config.toml
n_layer = 24
d_model = 256
n_head = 4
n_kv_head = 4
head_dim = 64
d_mlp = 1536
vocab_size = 1024
activation = "tanh_gelu"
norm = "layernorm"
norm_place = "pre"
norm_eps = 1e-06
positions = "rope"
rope_base = 10000.0
rope_fraction = 0.5
qk_norm = false
attn_scale = 0.125
bias = "none"
tie_embeddings = false
parallel_block = true
init = "normal"
init_std_qkv = 0.0235
init_std_o = 0.0
init_std_up = 0.0235
init_std_down = 0.0
optimizer = "adam_variant"
lr = 0.00138
lr_mult_up = 0.948
beta1 = 0.9
beta2 = 0.95
lr_head = 0.00605
grad_clip = 1.0
warmup_steps = 280
schedule = "wsd"
decay_fraction = 0.663
decay_shape = "pow"
final_lr_fraction = 0.0
batch_tokens = 131072
seq_len = 1024
doc_mask = true
train_tokens = 1481000000
steps = 11300
dataset = "wikipedia_en"
MLP neurons of a small language model. Each row is named by its layer, matrix (up: input weights) and neuron, and shows model dimensions 0-191. Each number is 128 + 32 x the weight over its row's rms, rounded and kept within 0 to 255. Numbers have three digits each.
After each neuron's rows, "fires on" lists the tokens most often at its 100 highest values on Wikipedia text that the model never trained on.

L15.up990:094147075123158115075104183159197103092103171168167173192103188172129174102086136099124164076129137178101115105057135118122120157127051120195108179155115103173158139109157148102117139110083130090103143089102174095111095214087084151161186139155142165118118088099180143161131165150140172132144096089129147098100157148161146129152151110130158058060100096137131121154196083115104114169118115181136174107123141192125094090097096122117134149146117136151104114080130118167157134150110135135152074125142169179157071128103128154157164136113064104133139110149148148104143193103164102155
fires on: ",", "ew", "u", "ph", "ist", "4"

L15.up851:130143111136126155126143170147181093122134120089112174138162082152131103194109160158106078110157090194185092111167081173137112136169123178132118146090095079164128129120139092129143129118162170153121117158115179130105135185119110113163181114136122124115131149101109179124159084107122102081077112185179129161161113105070104172117124172121121108069104165123143211113142201103088114095100192154169096126117135126116164154109151085148145141095148187148107143067194145125122134152143071105144109093091056100148155114121096107211104152160117116090105098114044076055072140128091129160
fires on: "ep", "es", ",", "ur", "ess", "if"

L10.up849:084032082089078060158110129075077055103080152063086122138121123108124071122053135078112140160163103104164117152148119092100127073161123076119096130177111114113135232096090088167118149042118084124127151115119127107095035096141104144126102079116137149067143138116157136130105108182135144118109201141207114117137102161136108124138111129132082076086149149115156099117148099099091125131117094142134155114122163117135077077144187135100117109133143096130111138139140128136115045172091165103108137106163155119132091121122105088071075125078137150101134138108120080124104065112156092142
fires on: "ampions", "ft", "ind", "ight", "ing"

L14.up1181:093104120140091147166140111167097119107150157112125107165146158134116140108125110032197111114183157139099150091107101127127198127154074098162115152163091157123144113082215110087092144130110115203117140179129107074093150148111104151127156135068141168104119089111105172127143103086146172092113139178149139057124127129198163098166099090090130129077101137127096152152128085115138138139114107136108062184127151100148119090096166115159137162155166131113123163200162117129110143113079086169110140159214144148136142095164156118110165089136122108117120091078190114066160179127138122131
fires on: ",", "ever", "ough", ".\n\n", "\""

L2.up175:150161139102064144121095122143115143162113163095092155146174167115151155137143106163139146144222099123131118134107105134090144122085073150132182094061194192109165118172142124156140212122113132106176174115127154117132165137167160171131134138135077162084161113117062091046137120086123098099141200114187130165165161125146191128110106129109135095142155120110163148111143111098125139142138177115065168108134143131149143111177062142145117165112146112120138160102126121086079193139138081172132139135090136146101145149124109098122129141145160142108104176084124129063154111065170095136
fires on: "ach", "ubl", " would"

L2.up1083:139164163116147172205173191170153142138123150181170146137108147102147142112126164128107040121110166123159154134148202145164110169135216169124127149207163129144092169153147157100108120155125184132134102131101089140140124146117174160134142109171208085159101100144143146130154119155150156206152092093137080095115129113105170146136136129139124146163165149150118167127198141138185139120168117165143107114115154164145190182152193154138134107161100183091118124111136117188124103162049128138181168151161175149151145108123145137153157113150124143159118139138106122130136177167055214097
fires on: " over", "oun", "rap", "#", "^", "*"

L2.up1328:079146150090098052119090090104139099094135122106135160107114142126107051100122135142120120136152129101107143131139088126000124142121105124110085107138146082130110113143100074163156078091127139051158099096143089124121126102089102106109114078102169079094103146122144132211101099145119137182152124113116126117121127100103102123107031144154133142150083137116135167106086070114141128092116120104167113108129134087062125115128082107105152139131153140132138106135137165147167061102129129110079118151136095112125160112131112106113091111086094138175155130152075131121123098108225107118
fires on: "ual", " -", " time", "iversity"

L10.up1284:117113066091071111089115100114085068071117134074150131150144079051126088103109073092104116094147138161087069101121138107072140112143113087119078101114141085047146073169086161186154159089154095092085109097131111144150130077147070102123075036121144115056085081109107105077071091169140149117111147145121100095120080133080105112121135161160076168069107121136103117111154115089140178151143083124115096102097158109114126087141140137053105119175122070120125114093144150130116104128108114103131123175126084117145114126106125089130094086087161138086122117086126125102136135104125097158
fires on: "hy", "ical", "use", "ual", "ree"

L10.up137:134180145149131164136132195158173180157162140140157149146140131173177147132183177177140119149124156152154143161142161141145147155144153175126153178147140161165156141158136161134144161149139188168180148130145125133160186195187134174150155144131126128117115128148147166176217163187167160126161160165185140140169142169154183159141127177169128196159131158145152166140141158141136150131172143147107144151167145158171177140136176163174128137162158175197142155122132146132172141168159160182132134154163151227163125137164124162145147167172131123158168136120140137174174158148179166123
fires on: "ure", "ific", "urn", "w", "wn"

L14.up851:163128120135144111153166170147125182100100125191157161111153171099123092113120136146155113125087081134121082127108128086118149160193094110116096166102094120103138079080048107066139130147017109107135134118116120083196093142152162134169085105124122176103176146093131174107104138092092201167102115102137136088144153130083152128165171171143165124135147123165147127144152153168156114128133073143141197161108163180132131120106135122147088170115072156084094102160163123134170152139090090105081146153200115135109142106145064116152137161152154125133124087164106111082155121119089113135
fires on: " kn", "ong", "ch", "i", "age", " only"

L10.up1387:139087102120141166108124111089072138131090094107137123154136104067164134112176121144096159173084161114075087104123068196077088111146113125088139132121095105109120036129108161161135185120124112114191112115092123104155146143086117111124199098106108137086090130094134129157148091117137117118132070111205151137121104165103195184135120132119116154129117085154166115073135165088094142084123086134098122087185143101171141101110072195113143154101089068096161118092140108090136087112122087109122125126133100118129048074097126144099142125142095099163156115073178132124129207083177135210
fires on: "le", "ame", " or", " –", "ory", "pe"

L15.up481:140129034155095138141141192065137086156169138158159102091122148136147121121123084126097077117121128108087152139131071104158057153173167176079177115127171162121130099150144124146103136122139146114161138120149086109150119122110098155112134086100154124210115170138152119140199113093120151173132125117188134167116147163102153164113172159112121075100120129152157138160155119174120124139142157148186109182146065118100085131105186090078136115075174056113150141177172131113114149116123146143104068135115109134111094091100082201132133122167116095143146191112048138130115119152094164141
fires on: " of", "ary", " from", "ed", "+"

L2.up845:083119179126180159093096158099116079180117069135091160113116087122138087152102179135110136151122125136176128163125140087142074104160215127154094077138136146139110158070100217195097132140172153075085111093161106158079089108148113118093155140135105128137066183117101178119091130112179167060123089125158182102075139136071117154143194162115147136141106170152127148157105051138139089065119126124131147115191127090125169112081113122131125080092120162163184144111137203102109131154083160119146104110171089158114092084085169126151098148100132098133141123118114126194152112130200174113
fires on: "ous", "ose"

L2.up1246:104104068127150107110183115142089132129124176135091123154088146133135180148119092117138185154178138124129127164116115149166141085113079172154154147102112188154167171148188041100098141135094079140110158163122188097123171151155101142122117154124071177126187109123125073125124134104090139059124158137152176124121150105150152131127074104082124123078161108147130112048145154120076151143138181158092172072162103153122072106173097093096150089120105116128200156126131128130111135068143102113156125106103208150116109142102095171111134127150119105129143135153178139125079059108121080125
fires on: "ess", "ach"

L2.up348:059162081107122147063117124134115148140089061164120121126099125129113081116143097126092124119082120151107114115145125085121091147167124125147128114188113148114111082092140098096140099169119147117082101059126096098106125085114066181107091140121150038169114089107162092122124089113137092075117077150095144107108087147132094102149144117104108170053123121137147160116079098105117134124102114144120072096111139106110126122082172041082135106109103069074130133097186124081095101091105143111190154108137107163147116075098123129090137139089096085108126132083145120141117119137123125083
fires on: "mer", " two", "}"

L15.up390:097166081157163100085145148143129134096213142114049100154103161096104114194095138066074089123153162114163129079112153074064099136131145144171126118149162112149177110121131118102102123115106164132130086137126145159098107139196045103137123071149098164157120143074087168166150120100128177128106123134166118168162114077111139176094144179082166086101069113142119181138118110136048065120118147133112104105122170152164124078085108125210144216145119107153135137139145152081120099123128092041112118126101104131161108112139107104125127179143127172115113105100110139158167154141148133128
fires on: "ot", "as", " for", " not", "b"

L15.up733:100110169095026137102146130119101112172128191179127125167129184198129121117120090124143081119175174109161127108097115073077142136150146120180123119145115125133164117065113135146087138126097120100137119107119145097156120158074168148135127169120117148069164044158134124148100143080130149075091121133136112089111155141193201116154089114093116093128074069131142172122078109129135108214068067110127068092070111105124107124142125155104117150156058113120099164147138175162143156094120140153158144183145108114142120145150090129072115187118123182151087099098156094156198167060184134079
fires on: ",", "ever", "ough", " that", "in"

L14.up354:130147158112125170094177167127139120074111133133182150125112060146103148114143134119146139162214151139123121145084121074125125165067150168158129171193150081183096175096122119149179150094137128113124104128093116043122088176076117068170113149116116111120131155131208094088100112100064114109097122128175158113091162148133121111185188150089167169115142079169070101102164192122127117141137178134124162148149074177141116113123146151122108116103095084118147115146125107160052119124106124093100081113137151217171125142148131077101103120096113182063160160111076049049128069144165130114
fires on: ".", "le", "p", "ion", "in", "e"

L2.up1117:116117153101104097120075108118126101104090126118095107115085081097107123099148121108112107099127085120097110103074101112075120106118066090114106111121173075115102034125113165067109098107124153050129121119103173168128101112133050083119145090106023134096099118086085121062148108121112118091117138127131129142136124108123118127134186086104146106123113105112109113091035096100097089145092079111067118134154123093131089092096044168117116130141069057132070152102126078028094143116075117108084092130110085097119061101134128148104110135102124096119141118087102116072145134119083096109
fires on: " this", " pe", "uk", "ev"

L2.up251:116136145174147129101073164176135162120113096151118086126086103129134133097155169122080082052083099144094150108112098094193088126123159157107113135169137169129103059132158169062211035129137149182088093090116059106147115107149140185128120138201088110167059111108099143123167087146097154112108095173105134135109136174114022107160161103138121148049137136122134157113101101122128116143119080117123118108130115115146116095128218097099144185112175154156107136110124103122113110123120127140174148116140132190121129092176127108080122173126141106136162183116142097105087139121081101055
fires on: ");", "mer", "29", "24", "),"

L2.up1315:171138148124126155172161144144112151177152143087141126114169161109123159123120129132140107115192152084126175115167147162052158144102137121114147127115152153103125154192142108190105160101137109139119109138167115138170144150129152128114139153118123139095155149088146175103121119104089055154150161131127140157125131148122194128112082155178134152160146142162122132164191143157141166073192135109177142159132161127121174153173108131123138143111188149140112157079072134211076135139140100118123173130116184125088124158113107126159125097113125107112163217129072113094133187113196143185
fires on: " US", " No", "ican", "^", "_", "ision"

L15.up426:128133160172118171150132182117095122157068137191102119216144120114125111147170118164155144190186157163157173108133147179154129116210149133110148113140176075088141062124155152115141134164124094172137144180082122103128139112109105058066167097127136094132136127148074187123160106111098096086129053075095118091116129146136149135122161167045113151115070107142144166101120146116139163150126183188111096118150137190082143166141097139168093115145142124114110119095086107129080162114071118139154167183135110105141161092143097138139165157103148086031119135120105130110126121168120118164
fires on: "el", "it", "ap", "ep", "e"

L2.up774:158125174143180143183156169184132126174175149138139135118138111134150165144121202130121119119169140132176146147176133129129138127149187172166111152114157123142161204133154155137097157148141121135121130178112139126160105117138169129148189131121158112175129164138142151131139126160126139103150115132179113146123151149151140159133171170187153135198135159194128142152198151169134103159169127111173162129121115178159184167143205190132169097139133165116142134139101123224156150171126114121114136154193121138180132135106143124156178131199146146169176120117119144141144162180094190153
fires on: "°", "eb", "se", "rap"

L2.up1264:122084180122181130168119114127123105087168179108101146131096105155167148062124174088101124055160138131094109163143112129128169121156165151131115121122139108146146120172155153092134060119113083104083136091142189126144119138143091165119146137093092153163085166140184155191096138135127129128150170157180186157163121126126093141158164126121160074143153172152100122166124125157140102146146151146081183157178130139109140081079062232169162097181108172172111142116061133201111109104126149131095086144143175110144107128115152134114138112090103171152140121115155164150184093120198102158
fires on: "and", " new"

L2.up824:089123108103099067089080123158094089129095110111133143104040103146090067081108067110093103071076102112105106143119119102115116121163109127120080150120103054126119076107110123077114070115110092105077089088116076107105095118112100157105096088115087072154107097098156103160105117116103104072107089136079093116107110090109089088141104121089097112099106141100130105142103110129095134113103104112084141084114120098130115128104137105074123078104069049099122085113079125152104101054070122095103080132120152090043134116114138096121107116062088119078097106096103116176113075102091128134
fires on: "00", "ium", "}"

L10.up533:128146169148179156153134198130136186164160148158141127155120157144172139111173169155160151154134148124163138159121153196167152128110152155125148173113143145204147113185167166139146140142132154156185148153134135137139158199177151176159173155127146137155171164124151155205204146140150161128168156143168156137151155166177169172135149167149143157151165140147162151171094126152144140124153148172129158151165125140192178158127139147185138155130142198191143142135141159132161123122174178171141109133157133208126114150133123193159129168185148148180129177158134154156164167163179189153
fires on: "'", "our", "ason", "ith", "g"

L10.up1117:148174159162166179137132217094187202122154113154167151165157149181164145128189151162158144134123161150153131148143148141176137164184146197102140162118131141174155122138158163101162150135166199131201161119105111149148187162153153138147142147147152121148122111131145146169189140129162133105178094151175116117158143185134188187131108130127180187156104136144195155114120155145123159156135153132086125133141149151152184154123169137182112166165140170192160135121113139115155157143175165153170144143141117172140122103123107172170152185181132114159155136142150159184172183147155156099
fires on: "ish", "w", "'", "urn", " its", "N"

L2.up299:149166141115144152158105185166139127138180135126151108105126141171129137116153213136131085107129119103105145143163178132105150131145195139137118195134173117145141156120154167118135096157128126181132100129138093121148136131143168212135157106159175081173099112156151178144129113161138125133154114127133110119097121152123116145114156169165142158162137149123105155163137178173164149132176127125168151145132128172145215149155228171166107121167162186165115125144101179163198091166108106080137124149165167134139169154129106119135162169170172140157177135167098148140184167161134187170
fires on: "gr", "eb", "#"

L2.up1292:105160137164111116156112163133093153144128189097137119139056148085127137088134141139133079120187157146139145132109085136034131099095080076177127090102180136101145152187158053141188139121137118120204165119156171143136137146105103102130175074121177156097128172163089137150127102098137112179148177089165110190202127137083185134127093079119130169170169126124156139095165070128135104147175131156188123151123131128117105119181124192150134139121151166108115141160147127098158111154129169190106154147085141139136157115166103138112139110142160129203151170110126147037126123101195087108
fires on: " Bl", " States", "ount", "ors"

L2.up731:122152132122110081165137103136101109104187170142132129116173147131114073085144069122124120147161145114126120120107129179026151140093088105098090128152098156144146109126111150182126160106095075155182132144165106135143166112125087229122126139094185100120150167136146161200121130169120122218140129126053167136119100107094121157094089153145127174115124143086127141125163143121115162102095143097132144144157115116113171129125000115126139149126150162152129156147121186117179077159162102079109145123135128181168193149136104147130099139105142131172149118201136112149123141150255119143
fires on: "ual", " only", "gr"

L2.up351:138207155176147155142132104153154136161170171108164149134150181144191127145138140164131160119161157150151145153144150129097151165124170132154189100108191205128131158140125127238168168129145156147129148165171119156136159148171206140149146156128168170124123155164153148153145122119177121161163147131138123131166153139142172146107081168147128137178169156110145168164209111155184167097154174147185171148163137142155157151170179140156111162132220162175138130129119148181169108147157126160158150133115130154139159150160130117161144154159165153148153152150124149162154148110255156136
fires on: "+", "ision", "ts", "_", " States", " time"

L2.up1085:123108138175201133141133107095092094143111162167112125137091064108111115157142167111082185170129141135153153157124111145115112078142129052162089069166150191142145117154119174132124104133185159085136147121135147148106144126143084105095138132141077174098174182096044138049107105128148164106126112148149192130086134136088122150135150111098150158081112113103131168097055102114143146138136101157127079111170125112120091086104022090125138128114161220189165145137194125058114146118178183105110120144124129205143074082095123170124101148153126105126166151161149137145094152101150153081
fires on: " season", "'", "op", "ous", "ious", "01"

L14.up846:058058124165078150108092184117114111111151142161082169120152174109086084133125123064161049147162134142188075104113097138148131144107121118134124186138070059170117100065165139071118078129123129165115094152142158106142125133137134150147160138128130146148152138089114128141144144114092113137090117150135081060134150137173151120143119159100108069112099110113127148121118153082103117166151146179097154126134140134167158143107116136101072148136113142113142171127121196122148112143091182120116089156106123134131066084207073143175134152121134182068102106141101076100155152115142171182
fires on: " is", " was", "r", ":"

L10.up325:075086074056110091101118110090057064113083138055063130136120093056106080148097110070089125130167161141116097164121115120113122114119143081133123145170101122104088181145065097196135133099127127137075139136113105095108089094109084128154113112105145117059123130140170149094091176171137114153125157084135108115124115174118129087103122176139092188065130095140158146118137104050094181124108069153153109128133163117127099113164131160060125151140206110160147107107157145100102085136086170142129081144113064119100096139170134092093078096114141183116076144069116118134089103158116079127
fires on: "ollow", "ind", "ool", "ft", "hen", "ins"

L2.up29:082150086122119086139096087169140114092110132118108138117100115143119097066149109105074130091092102112107130129130113096119156137133175098147152108136152156107129096103132054174122090104080075081066106118129125093124083090149056170134135143121085113201151089096179104121133095112116054105132076129135146137120089129063074097104084175098123090079155171091127122147130100127100087100090092136049158130138130118100135122101035090104115097118127087149084116076095137148105067078045139096137113155116154156132096116158099108127188118049130102074132166088190115167139078119245115117
fires on: "ium", "az", "am"

L10.up35:142055061104111190152128150078093093083106161115132171179155109113158109136206128113121206156107141137098117161123076203087117099108122089120105131103159123123121073132096143145168205124099100113089137124153108119177161130133154111137179124115091133072128145100114137167130135175143176139129097108126137151072121162130169170153122112143116127158135069169153162142123154092146196122133089157136133122184155083167122110131096180082160125097153132133123131123148160142137091139087131092108111130130083146070095118119188153135094142113093164138143156114180132156164162154148171186
fires on: "ment", " as", " form", "ound"

L2.up475:172148186159153136163156154142189162123166164141123134144143167122191142138156128151139123113143160149134142124164153139105126161124121144112177125133176224127157218152146179175174153144135121131152145153156138157146171148156163183128132142127159163140155163150108149116146106147184121197152182123157132151169158122146171134110111135141112159169174139123118174159191156143181154147174134129199143158143143162146178137161182163151113167147185148112121167110147150173131141176125174175155175127112161152138155127153099119134171142118187163178152174153120145098176158116193136161
fires on: "erman", "ru", " Fran", "^", "ames"

L15.up365:101091154126125136082142165087087111147124144118142149117149121168156096124098127156160114110137162113104071091127133167155106083141063105123144150178058147158154143147193099080147094124140123126120110186153124143112124105147155169167211076152103071082134188131061123124201141097120125159084121105141093142104087133151127150141127158047149113127154065079153164146100166118064129133118158175140151162155195120157124160114176067151115159126108203158150104162151170099205109139114169126091108109140101089149133110152090139149093100142067135155152153144134113119108108130127163192
fires on: ":", "r", " of", "ore"

L15.up757:156144143145084124173137104143091146119121170138153161186138123116162073170119105153108130142133096188148129119063146157163155134152127105128188206135147094082138113142132171130070130108130037114118152143083085084112098179132121136132117104071086140133102138095156228129105135154156139100106103135105152091204123196086112127217085127141143104121096164128157107169148100080163111136057144166161183131158104190149126115074115116148139198181081080118178082106120128159160178100154105081100053147146099135088156111098111135127109150156181133051111107054076130116138110083082188133
fires on: "f", "end", "o", "ide", "and"

L2.up405:161142162148138189143184178125198197128145167113163146158154163159169163133160153138150135139157151153146136110164150168117146171122110125138147157127144228128138213152124126159180151136130133213162140121149100155162179140149159200119138148153215162087158184165154149150139149136161159182160172095144126154188127134134162157126133137138131171187150133114140169123195167155157157150180145138156142150124138158154156139150200182189099170144155162103146163149151177134166143180166164151167185126128134162140191140150107122136151137159168160179144145160148144115173144128203118130
fires on: "ric", " Fran", "ember", " Dec"

L15.up818:102095146167077130100155177122109115149106193070058121144115129156106151106138110155089075146151125119104122113129136105160143147095146132082144215209073099077129119179150165121108108130156153167147137177125091094072134043089114095139109115097109129133115185106094082146184146131112150198102164097146116125156135104076122181183109152087103193144167123107185144081084166155066097132157167149174126179045113088125149145076171143105152116143095096185137088146116103099154091149154104156082156170190083123137156146166136127145137074152114147128107088152098154176174088147127156164
fires on: "ik", "uch", ":", "en", " of", "ang"

L2.up972:159143115084150135119214142108156139127112156170100152162089163149161185151115121133126158172128162117163130132182201150166100106147038143122150117142082185142155216131152077118055188150131094153133165125114116131149185140121129141149106132120120114136154144110109065062116090115075098127120146109167157109122146097145197122139105123138088132095189108142167118148134132156131182136144144172156111116108152147122151117147187104101125087117127094081144155139121109106072202118158170140181151115135157143115110108123128171162172106170112119144113150110109110169054145129015115097
fires on: "ach", "ver", "|---"

L10.up1134:106096091085081115072110089110069071085119127085090113110107111087085112114093074073097104105122100101095097131111119096090099083130095075135085109096144105069113065130087123120121086091099091090079091122123105107095086092138091097103105069113105096068112102113119091093084121123118118120095137122102085118132106133117119058129143130126091116051115082100095103113092101063097121122113094128113097102101115092113071087130119118065116094106141076117102105098117112116097108119096104115076103102105108076102082110101130086080101075086122118084102107065090096098099094115118099088
fires on: "ers", "ind", "ul", "ical", "lect", "ell"

L10.up1265:142127079135155109170129195133166104128113126179147116184126172175163110136121197136108146147158181119139139145148111111152132122073201169118126178149123118191124145144136149118153161114126122136223108142125174147179141200109087130168187131137141136123152173133147139183157155137169126126193132135207157126160143177127157192157116140129149133186142107112179143109143146143150145134145087196186147126176132148176208116072182144135156152173104148210155129118151134129163116147112163158163115131185102124122114114134128147143121176149143110177121166157137134182131134094165172170
fires on: "ive", "ew", "'", "our", "{"

L2.up293:102124126137173177103062096071149099152087081107110121105105043138140090143093103105080152126081111133158152149102148079069066105150175162107117089133109128136128059056099146163093108140128110106093120091124116153121095137139121104152148136105083119148071126068123156111109150102140157074098091120142172101092103160053128120110144190103127108127140124146112089137101078136081101051123129151090102151151133060135127131105098114077107067122136106145136113100116139068084124105096190123112080142126070125053088097132169131114101156105089072085141119075124110200119125105208166099
fires on: "eg", "fore", "ollow", " when", "ose"

L15.up330:131103168078122114128130153083108082108131190139119063188164222138094125124112064139178161202145145170169155109173099118159128168109091134173185155042102171142163145064155164142122115119160144157153160117117164091138156130145122090102129118103133192093124143131083161143138097073079103125137094129129173073131157137075170131154133152092137093083101064142104163132092035115149174149140145104161117165153108126134125091156101114194117149097149159111118090124129177145186171092091092163124098151106173105140168139122113119112164101125103114033119073193132115125146128104106090130
fires on: "el", "o", "il", "e", "k", " again"

L15.up24:124139134098112138090160169121128107116156127113082173105109093100150136143112146183137079147099133163127088132163144098218139160128067132116072139122131084123157114110129137116107118107147063136172177170161193082116166209135082089137108104119149101104092143130099132117146115142098130140095161175175080154109098139194136105094110195039122101116098147117130148106087118109105133174138156152173124116093183107163119145094123149116115087139071126095124096179176088138145139109083182134151152140096095129143136116144115117129105182132095242152134063111095139080048130136153130120
fires on: "if", "ep", "at", "rib", "it", "b"

L2.up945:148192145131159132146177198105161199127155160149123150142168196122162190176165175156178110147147152159141145121145143160152158148114108154117206152133108173127134251133157069130155174146115163183144143138150135132138181137140160191145128155138191169124135160154124137159137132125137144166142174122151148137167150134172163144138119102139139179131179108135149165114167142128140157163169143164147123157118131122120100114144208171178137167134181180107156156151171138123143160146217153157151186100121159169166129128165120160130145134178129150184140169161115133072114136147107091122
fires on: "ran", " Fran", "|\n"

L2.up1147:116143206133160114216108205133152133136161162071134147124152116122147191062152177079135086103156113131082147138184172128075184158139104185120146157096178098151121104178129140097150132140144100110139130148152111133168158135115107163155168103105127086166120144121168165104161124168138149102176155137150087136157132113107120145103088167142169188155113139154103147116213127148140123155130094144106185142133131134147176136125087200154161156169153148140105140104077156210132096115130144075068133176088143097173129119126140100153158104132117117168169157144095177096192123099119152188
fires on: " new", "/", "sh", "^", "á", "ook"

L15.up510:120067121152118109166147116161100078143129161163113101132128154143123113058086079104199119113193163152175101091075198063110106131164137163178156136141045136121174164146158103057113147090118091114071092136141169126133154142094092156179166154107103103156095162129082141137124159077148138182102114166148115083089125181251086133133089096129108104144082120118074135099102128116164158157162138161153096143090103070125145142109098137153106092134120110173141167123151175150149182092077111095145079134203135157123119164133088141078132093086040164058154090093106130102167161071155113176
fires on: ",", "26", "6"

L2.up1495:090170088113126076103140146161129111172178164103180155118144135169153060099123101138117115151110142143161131170132131143067124154148136111151086162174157124132144142093118172147124141141135121164098139140163086136130087129108123198107129125148187089155130153163197162228115187127184138140134084099111067111136126087110120121116086180110115127146102131135155139172140153148096147091098170136157188089175106135144155137115158132109120088099149137185174111146112212157186077136161161076107142154144131130162199147130145124139085141141141162167122144142156129208152112156236168162
fires on: "B", "ional", " only", " who"

L15.up639:133105122138090195132150135159130109125115141159144102077170137138105108169152106070092140092148127088119071137153145141118161139107077045140192189201077128138165112097182156123161110166154131040109126119092095132133093119119119146155102128104164153117144147093103114111193116198092127101124093162146154115174174165123151121141153136090142125153147109149110090166119168156148107095140116185107185133108128118113140129080134068118105117112158061146153126143145158146227169140127123034116110087136164150167179102090126131188138093098158105090060105151108135099132072144124148138
fires on: " other", " of", "able", "ious", "ier", "y"

L14.up1207:107035094127093145095140177123095142072152163163131133154108116172129095104115091115105105102108104171097178117138139090141156117188063122136135109123132088119199156086138091066100139107119109122066092135131131104138128201162132141170179140115133148120165153136110161131090088130110190127123090118118163172114132117082058146173106096095168079088160172149110153158125153151191175130117120153144143166144129143110088157056153127106132165126094174125151180128092120094102143160148095123131090148165126149145133121145115157112162126100117112113115080114129139152124217101194146192
fires on: ",", "ut", "em", "aj", "os", "ist"

L15.up629:146119083114142101115131151102153094133209121119101112133140147113141088133078124114109124068100119144126127096137093166120095163124175124138148130125120115210136087141204147131126121069138062114066125103117100136135121114070123150140118143172113150187082176156183148130147162180083148137147143145163123165155156169078139175120170121088090068089090079114168144104137117119073138143227079171122125123131132107104123119064083145080197145150100136125189098139115098120131123115177127116144150156097097132141078132121103103082101096138132177146165131122122135123127165100124134169
fires on: " between", " from", "st", "am", ":", "ed"

L15.up1236:087159105122067091151159161121143118154180136119111147232104102117075105148106118139098032096084112128118144114161139129113139098135092171142155145146127135130176040101133130204102079071122083174094114106143148141141122208141133136129169078075153101178094180094144130130172109145129197137066112086099116104112129137125129169135129171099146092079046099139169198098118142089080075142163176076166089129114190146147115161149112074129109202097107115126151153156158135110160072107170057111213090111148117103109124141144098139100158159143106093146083185127126129119139180124103138149
fires on: "as", "res", "ot", "em", "ow", "av"

L10.up741:099120089112084135065114110076108064098116133131129125097123084071091108130112081123131149094120120137109082103139156108086152123166132094164113122097163097053103111171088118164147120110142070113057104121138111119101121097143086122106089107120126132077163115099141142092108073131111149074088122135101069088159087164115095046126147142133090131046140076103086100108101092146121180111176109144148096086106123087127059125099105141036135106136170093123080145102121121129099120138125135108088131109061119117113066114125133115116110088085116150089117131099120112123137122150104116109
fires on: "per", "ical", "_", "ral", "ers", "hy"

L2.up23:094113139178175127132099151144131125108163173166091122169147120120154138123156161105127131186150132163134136148116083138142138106111150119150135115106155192139144184135139081115174103125094130105164179133162192149140110108151098146096163137147158161167114160154123133170117141161161138183195131101166180141105130142111115160151092164092153151151176156146169164114170118160112116129118134140129183128179086128110111132148046163174146147146117182163133171129170133116152091168128130145100130128150134145154148127114123148088132143168148191205144108178175159135147096149252119126
fires on: "and", "land", " ind", "10"

L10.up827:141082098123087126107111092120100131121098101118153121138116121102117124117094117113124141139097065091139113113087094113059107074137102125101105129113118075056168093104155117076122131092069089099168062136101129104105094136115159093113164026115095157089126098081097090115140070143110100091085140119210133120114137127085144151151133073113129083133103096126120075113101106134122110087116132118058135103105089113129040090117097166116101099118051086022129098141121101121141082107105088103091145091135108115116061091058098079130135095115106096120141102053136106111133106085178135132
fires on: " or", "le", "erv", "ill"

L14.up1251:125078095143139207154148149106137143093170115118141093128026145100128108096159100158130138161193060095119083065118151157154157134124135131136160190143119109131098114168123123144100106111145151135146172136059169068148119144090143126115102085084142067101136147124177151129090101159142132143080167178195125110140142129123161098176127143129159143087148143178128140231162115079139130127125170117108118058131091134146093099140151141170152125119120128095099092165110160110102191117095146109123094103159114133117114089127111129114112183135130158097126149100118134109138119120145214086
fires on: "f", "o", "in", "ld", "ing", "10"